Part of a small language model's weights.
Architecture: LayerNorm before each block, attention and MLP in parallel.
MLP neurons of a small language model. Each row is named by its layer, matrix (gate and up: input weights) and neuron, and shows model dimensions 48-143. Each number is 128 + 32 x the weight over its row's rms, rounded and kept within 0 to 255. A neuron's up and down rows have the sign that makes its largest values positive.
A block is one neuron, or neurons of one layer that tend to fire together. After each block is what it responds to, as a language model described it from the Wikipedia text at the highest values.

L10.gate279 [ 60 197 167 118  67 148 108  73 154 107 187 112 110 150  93 108 155 148 172 161  61 121 172  85 106 146 175 111 126 174 157 150 152 106 108 104 174 141 133 126  79 159  89 148  79 140 178 143 124 104 145  82 167 120 112 159 158 151 154 155 137 117  84 105 153 104  79 138 123 125 169 138 130 103 113 208 114 140 145 159 152 118 120 131 158 135 146 167 130  96 131 107 157 116 108 118]
L10.up279 [162  99 107 138 173 150  67 114 157 121 138 116 129 129 118 113 186 138 103 103 111 134  99 131  84 132 129 154 129 139  82 204 139 161 110 181 162 101 153  83 112 138 128 128 134 129  98 174  70 102 101 146 112 100  92 121  82 156 139 118 106 157 129 186  84 133 163 149  88 137 125  94 149 150 150 150 161 129 113 119 186 104 100 137  61 126 166 126 154  53 161 136 108 123 131 190]
Mid-name hyphens and fragments. Hyphens and word pieces inside proper names, mostly the hyphen in romanized Korean given names (Ye-seo, Chang-han), plus Su-24 and Mc-Donagh.

L4.gate137 [100 114  85 119 197 157 145 137 172 101 127  98 125 110 147 131 173  79 196 130 129 119  97  68 101 102 162 120 114 161 125 183 131  77 129 105 159  86 116 164 142 144 157 157 154 154 101 145 117 119 163 150 134 191  46 119 130 138 143  69  90 130  93 200 158 114 159 150 148 165 135 164 151 157 131 110  91 154  97 153  91  63 122 151 151 132 136  37 110 142 167 131 137  87 122 117]
L4.up137 [144 127 122 155 118 166 176 154  65 112 137  86 151  86 149 163 132 128 162 158 146  93 150 108 102 119 123  84 147 150 117 147  64 141 103  93 119 106 133 119 146 137 100 147 185  78 140 111 127 137 162 150 163  78 161  82  34  49  97 148 111 143 187 150 116  95 155 184 140 115 137 124 136 151 158 123 162  62 119 144 140  87  95 130 153 123  56 143 134 141 174 147 154 150 148 113]
L4.gate176 [175 188 150 145 122 111 165 154 144 112 157  82 104 134  78 128 146  86 176 170  92 156 161 125 126 118 118  58 157 178 173 178 144 160 132  75 140 142 120  92 142 106 164 110 133  82 170 121 121 125  37  88 157 143  86  75 128 120 149 138 123 181 211 122 122  93 133  97 113 135 115 161 126  98 195 107 132 169 173 130 138  74  92 130 128 104 102 138 198 141 156 163 116  95  90 172]
L4.up176 [101 105 136 128  74 164 164 167 129 143 153 165 124 131 137 149  76 129 161 120  90  63  89 140 127 103 118 143 141 123 134 120 146 156 144 111 186  65 117 155 148 140 119 107  99 156 123 138  97 171 154 119 139 107  44 128 115 154 107 132 115 170 113 144  72 151 150  82 141  73 132 199 114 186 167 193 113 113 100 109 126  97 184 142 155 147 123 193  83 128 157 136 108  95  99 154]
L4.gate278 [193 116 135 118 152 131 154 144 180 165 165 109 113 164  89 105 109 151 166 124 131 165 140 118 105 109 127 175 139 141 117  96 182 108  49  88 219 155 139 190  66  93 180 126 147 100 136 136 108 144  97 108 152 117  76 129  93 130 145 150 124 156 170 179  98 119 129 112 126 132 145 176 141  64 159 160 107 115 168 114 106 119 148 107 102 148 131 136 139  93 147 145 123 160 108 179]
L4.up278 [120 122  92 134  77 120 142 126 137 120 107 136 119 179  87 187  92 132 141 122 130 167  70  93 148  99 103 171 145 126 190  84 129  95 105 107 175 165 145 148 126 125 147 128 132 142 133 121  89 142 114  98 111 124  72 115 100 106 127 110  58 107  80 105 174 136 137 113 165 156 135 162 172 136 144 201  97 110  84 172 140 133 102 141 192 131 117 174 126 172 119 197 122 134 115 175]
L4.gate487 [ 97 111 159 154 172 147 149 117 144 170 165 103 105 124  63 134 174 179 165 116 139 170 146 116 108  88 123 123 120 157 126 156 133 176 161  85 201  84 155 110 131 134  86 108 163 139 110 158 121 170 120  90 117 133 160 122  99 127 124 148 116 178 139 120 111 161 155  89 178 119 135 130 138  79 180  86 216 153 163  97 131 107 125  81 155 106  85  72 153 156 171 145 126 143 127 165]
L4.up487 [ 96 122 146 190 127  91 137  91 108 143 144 112 121 135 115 193 105 134 168 205 138 105 121 179 126 131 122 138 174 102  65 166 169 122 128 137 147 154 118 142  86  71 154 117 222  72 136 128  93 147 153 114 109 152 129 153  94 103 113  75 150  57 108 158 122 136  84 127  88 116  89 151 117  91 170 157 130 106 160 134 118 113 117 121 113 160 128 115 176 136 120 133 103 153 151  89]
Hyphen inside compounds. Hyphens joining two parts of one term, such as compounds, number ranges, names and codes: funnel-shaped, 1496-1576, Co-operation; occasionally a colon in times like 0:56.

L11.gate143 [104 122  73 166 154 126 159  82  98 132 157 136 151 106  90 107  80 169 143 192 132 137 147 169 149 175 118  78 132 177 135 120 173 164 119  41  92 107 161  91 132 126 138 100 141 140 171  81  99  91 119 136 139 138 139 167 114  97 131 102  99  75  99 113  98 126 157 184  74 104  89  83 134 189  82 155 129 198 129 123 157 118 127  74 183 179 126 116 131 204  89 168 170 113 123  91]
L11.up143 [ 88 132  68 191 128 163 115 124 131 160 171 139 163  89 113 107  94  80 179 134 126 165 173 166  98 155 165 138 197 128 175  85 154 148 133 108  98 122 134  96 146  87 111 121 158  91 136 118  40 164  84 163 157 138 130 205 125 100 162 144  58 129  72 154  70 147 142 111 144 149 144 132 118 159 117 138 120 174 156 163  88 116 108  60 159 170 107 117 162 151 118 132 215 120 143 129]
L11.gate151 [149 104 115 108 107 174 110  71  86  71 123 110 165 139  82 153 129 179 166 180 124 136 106 167 147 122  82 100 165 146 122 125 114 160 161  84 111 150  89 138 163 187 112 161 127 143 142  73 130 115 148  70 134 138 133 193 131 108 188 143 151 105 144 157 176 135 165  71 130 115 117 130 118 102  96 110 143 124 139 111 126  96 111 121 123 137  51  96  90 115 147 159  96 103 126 133]
L11.up151 [ 63 134 130 120 158 127 128 132 168 109 138 130 179 140 130 114 103 115 168 175  83 185 148 103 139  77 161  46 160 155 117 114 107 175 114 146 114 143 152 160 109 112 171 122 116 171  64 128 170 137 189 142  96  94 207 196  42 100 174 104 113 159 159 141 137 129  89  85 138 162 149 135 165 135  94 179  95  95 133 135 110 151 105  98 149 124 118  72 119 140  91 141 124 132 125 159]
L11.gate306 [146  96 122  78 135 136 168 142 164 163 123 179 140  53  90  73 113 131 164  82 127 115 131 195 139 124 136 113  89 141 177 117  93 142 129 119  86 173  90 118 121 149 134 139  78 123  92 120 155  82  65 118 176 108 194 156  99 192  92 216 168 106  93 156  82 143 146 129 141 167 144 139 170 164 108 182 120 126  90 130 100  95 133 134 157 180 111 102  89 104  96 154 114 115 137 121]
L11.up306 [131  91 119 169 139 136  96  85 132 172 125 162 109 113  78 122 141 127  98 164 135 143 128 116 127 133 161 126 208 137 166 101 169 125 126 109 140  86 132 149 160 100 141 134 105 204 141 106 143 131  99 152 191 102  87 161 101 167 159 125  74  88  76  79 147 180 111 146  95  89 116 151 178 134 133 128 114  96 114 152 134 102 162 117 118 136 148 107 157 184  98 127 152 156 152 142]
L11.gate501 [140 136 117 177 198 127 133  85 128  42 135 117 196 116  79 145  92 181 152 179 159 124 151 122 185  98 149  90 136 105 197 157 103 129 158  89 106 133  98 175 124 165 153 147 118  97 157 133 115 133 122  87 116 166 154 202 112 136 159 116 129 126  96  77  99 114 188 137 195 140 146 133 121 124  79  91 137 175  95 117 173 115 150 111 137  99 138 104 147 115 104 191 112 120  90 142]
L11.up501 [115 113 122 137 145 115  94 165 148 144 102 157 137  84 121 149 146 134 150 127 134 118 117  98  92 104 165 111 135  76 128 149 101 139 123 107 150 153 130 157 115 132 152 117 100 151 159  65  81 129 121 145 159 116 229  84 116 108 140 124 123  63 122 133  84 135 169 161 171 193  49 119 159 186  70  32 166  98 105 160 144 160 149 113 128 167 164  95 103 183 146 130 118 135 115  99]
Line break after paragraphs. Newline tokens ending a paragraph, table row or list item, usually right after a final period or a closing | cell.

L10.gate68 [107 118 117 156 131  85  91 121 110 124 113 170 206  67  88  74 115 104 191 166 136 116 115 179 153 127 133 103 111 172 152 149 174 173 180 105 112 145  83  70 157 162 163 152 124 135  99  91  82  92  76 119 172 106 149 168 134 106  90 141 156 116  74 143 102  77 126 125  87 110  93 126 120 194  58  92 132  84 124 130 125 169 114  74 162 179 108  82 133 205 159 143 166 118 142 114]
L10.up68 [101 144 109 180 124 109  95 114  64 101 147 172 132 111 142 116 108 178 136 194 203 150 133 145 130 131 116  96 178  87 160  96 115 179 144  88 110  96 161 107 219 115 121 169  83 188 151 125  68 114 132 135 175 100 141 132 151 141 155  77 118  84 120  75 108  71 134 147 148 144 133 172  94 180 117 122 190 113 148 158 154  96 155 114 145 184 121 147 158 135 158  75 160 116 129 153]
Paragraph-ending line breaks. Line breaks and final periods that close a paragraph, list item or table row, such as after "in 2011 for £7,200." or a final "|" cell.

L4.gate83 [145 139  45 127 131 178 151 115 127 121  81 105 108  77 137 130 133 171 104 145 176 122  85 144 154 101 120  97  67 120 139 149 127 156  93 111 113  81 136 111 144 140  79 105 159 182 159 172  76 130 111  93 112 107  79 148  49 132  75  87 130 147 147 165 106 135 173 151 128  90  92 115 138 151 123  77 177 106  79 108 137 109 116 102  95 187 101 165 148  94 128 134 116 180 119 133]
L4.up83 [115 154 144 155 146 163  94 168 102 178 143 173 131 130 161 159 142 106 217 126 123  97 107 167 149 163  97 145 155 146 126 170 145  64 178 129 119 115 148  89 111 166 127 118 133 188 112 127 101 120  96  68  94 138 181 128  98 148 119 161  73 194  89 140  64 130 122 118 104 112  77 130 143 132 117  43 203 104 125 113  94 123 127 195  93  97 144 103 182 115 123  97 148 164 173  92]
L4.gate301 [ 56  98  53 136  81 175 109 121 108 138 153 136 125 131 119 142 103 146 141 104 142  58 187 150 149 151  93  99 103 129 117 112 131  86 134  86 117  79 143  98  84 128 168 146 111 171 143 157 156 130 134 140 125 236 159 131  95 135 128 101 101 151 106  97 141 144 100 152 100 124  98  97 113 133 181 168 114 100 106 146 122 102 102 191  87 141 175 169 123 139 124 119  97 146  79 189]
L4.up301 [ 75 110  93 115  55 161 106 132 133 179 131 139 118  98 158 106 102 112 199  87 115  88 175 109 119 146 116 114 111 105 123 159 147 143 131  70 131 144 117 120  88  85 130 130 193 153  99 146 131 148 115 120  93 135 108 154  61  99 132  78 176 163 157 104 161 116 127 159 113 130 125 146  83 129 245 165  96 143 155 138 118 135 118 154 144  98 154 140 155 152  47 124  95 175 157 141]
L4.gate444 [140 106 151 153 141 140 152 117 148 149 137 180 138 132  55 158 116 137 174 117 111 117 126 130 115  88 102  80  49 144 176 160 144 122 159  83  99 169 191 144 126 100 174 146 153 172 122 166  76 163 119 141 149 127  98 117  53 128 105  85 110 154 108  97 153 143 121  68 142 156 134 133  96 127 127 100 143 139  98 138 143 132 143 155 109 155  71 131 106 139 153 169 142 184 110 148]
L4.up444 [ 82 114 107 117 139 125 102 189 115 104 105  76 165  90  91 149  75  80  84 135 146 162 125 147 131 162 157 106  60 129  88 131 148 118 156  91 141 145 171 175  89  92 128 112  82 160 106  96 164 129 159 113 180 166 106 104  91  79 136  84  94 161 132 178 110 149  45 149 150  98 117 143 122 121  99  77  98 127  94 147 116 190 161 131 143  79  94 127 134 151 162 102 114  93 158 100]
L4.gate471 [108  86 108 141 109 169 160 119 146 113  91 105  91 118 141 122  97 111 150  70  94 116 130 118 171 143 143 105  64 140  95 102  72 164 164  76 176 157 134  64 139  46 198 158 161 171  93 125 117 132 112  98 187 151 139 109 110 120 136  98  98  75 152 130 155 168 161  52  69 129 108 200 130  90 126 137 133 116 150 153 117 104 151  80  87 149 188 159 145 154 163  96 147 112 106 136]
L4.up471 [131 117  99 127 117 152 105 120 149 127 180 116 183 114 107 197 116 148 169 143  80  71 124 139 200 135  80  97 137 132  71 118 169 133 163 117 130 119 170 101 161 122 112 127 185 106 103 112  74 129 149 114 103 125 106 144 100 146 163 133 109 184 196 126 112 141 163 152 112 151 120 126 110 130 113 135 145 112 116 104  87 132 175 136  73 183 125 147 132 135 128 128 138 193 111 109]
Adjective-forming suffixes. Adjective endings or whole adjectives such as -ical, -ial, -ous, -ional, often before -ly or a noun: national, famous, substantial.

L10.gate172 [139 133 182  96 145 142 170 142 147  76 154 155 127 109 136 158 159 162 116 154 180  90 155 139 141  99 118  96 141 131  94 122 135 145 178 162 147  97  97 118 150  87 136 125 124 169  76  83 117 122 114 163 166 133  78  90  91  69  68  72 112 164 151 127 115 138 173 152  91 147 119 117 122  92 126 101 146  96 127 125 132 144 143  68 153 157  60 120 114 178  97  77 140 131  93  91]
L10.up172 [145 132 147 161  96  83 167 157 106  85 131 115 144 141 143 188 124 138 122 120 173 140 133 167 169 124  73 152 134 137 126  59 144 152 147  58 157 100  87 158 154 123 137 118 170 146 157 181 110 154 103 122  96 114 182 102 101 100  94 194 152 138 145 128 149 164 148 177 168 129  40  75  81 152  91 154  85  83 138 100 167  85 169 116 128 112 103 122 169  76 145  89 130 183 100 135]
Attributive adjective endings. Final word pieces of adjectives set to modify a following noun, mostly superlative -est, also -ased, -ical and -osed (lowest-ranked, increased risk, tropical depression).

L11.gate100 [ 11 145 101 103 124 150 111 150 160 102 171 142 108 128 154  74 178 201  83 163 148  98 149 147 106 131 130 153 107  67 142  90 155  64 107 159 130 146 111  96 169 111 166 176  93 108 165 183 135 164  99  92 148 131 100 118 103  97 113 111 133 126 173 149 121 182 162 124 122 138 126  95  97 200 106 126 105 121 145 158  83 164  83 150 132 142 164 164 141 142 132  79 112 134 128 103]
L11.up100 [117 157 134 110 145 118 124  82 112 157  87 149 104  98 133  84 122 169 181 103 174 120  90 130  96 145  97 101 178 133 160 133  94 224 111 135  63 155 128  79  84 154 162 138 172 153  85 175  88 147  49 134 170  91  79  97 111 110 157 137 192 103 144 175 143 148 115 176 137 109 139 186 100 100 162 129 120 117 173  89 108 117 142 113 175 113 112 138 123 134  60 171 199 154 146 117]
L11.gate120 [ 45 142 134 232 101 116  80 174 116 141 117 101 132  80 117 202 145  95 123 185 167 121 141  94 143 146  62 108 122 140 125  82 165 144 145 184 134 128 175  74 109 135 109 117 171 192 133 105  98 119  60 180 140 115 147 146  35  89 131 112 134  69 128 114 108 135  85 163 156 134  76  90  98 174 102 129 178 160 161 140  83  95 116 130 139 168 130 187  66 135 111  90 122 113 105  98]
L11.up120 [103 154 125 185 132 119  88 138 142 124 153 137 120  71 126  89 120 131 133 181 149  87 134 114 144  74 131 130 206 148 111 181 114 175 129 124 100  80 113 118 135 122 178 156 130 135 124 109 198 131 134  69 152 100 149 123 192 157 196 162  97  52  93 147 149 116 108 125 147 140  85 126  81 143 150 115 114 155 164 157 137 178 141 108 116 106 125 165 100 156 193 102 124 166 173  74]
L11.gate334 [ 99 149 134 155  88 138 118  91 175 106 145  87 121 123 119 148 149  96 151 151 159  63 104 125 160 123 159 131 186  89  80 132 135 177 108 123  97 105 163 167 154 137  89  95 151 180 143  95 112 149 130 129  90 106 184 171  96 116 123 116  65 112  98 137  95 101 184 154 120 167 157 128  96 134 160 138 170 147 122 105 109 114 133 214 115 128 158 147 150 173  70  97 208 110  98 104]
L11.up334 [ 98 138  67 124  72 107 129 124 136 132 126 150 152  81 115 136 128 135 165 157 111 101 134 161 163  55 151 171 145 128  93  99 173 148 172 186 125  73 108 145 119  96 153 117 148 111 169  84 126 102  55 121 129  87 162 118 132 155 113  60  93 121 137 134 159 109 150  94 168 133 147 130 159  99 152 145 119 112 177  95 131 122 148 192 134  87 131 179 101 157 113 138 138 160 126 154]
L11.gate456 [ 97 143 139 142 102 108 177 168  93 161 150 136  92  92 166  97 141 112 106 155 150 111 157  63 122  94 114 107 133 102 119 146  63 135 136 161 143  72 112  72 138  80 144  88 176 170 129 131  75 108 105 125 121 121 111 112  93 140 202 114 111 167  79 168 171 171 128 107 183  64 125 140 128 162 193 142 142 148 122 138  68 181 176  80 141 129  88 156 162 129 113 110 167  54  90 107]
L11.up456 [ 72 141 115 128 126 117 169 149  95  87 114 122 129 154 140 168 167 122 195  99 165 139 147 147 136 118 128 122 143 150 104 125 172  92 122 121 101  63  95 216 118 115  79 104 144 164 113  64  92 149 158 117 141 125  72 160 137 106 123 146 138 114 101 111 163 173 161 129 182 125 146 154 144 148 194 166 162 156  65 127 110 162 168  69 146 110 124  69  41  99 171 143 179  94 133 135]
Prenominal adjectives and modifiers. Adjectives or word parts just before a noun or suffix, often after a or the, e.g. local, professional(ly), real(ized), same, popular, also title-line breaks.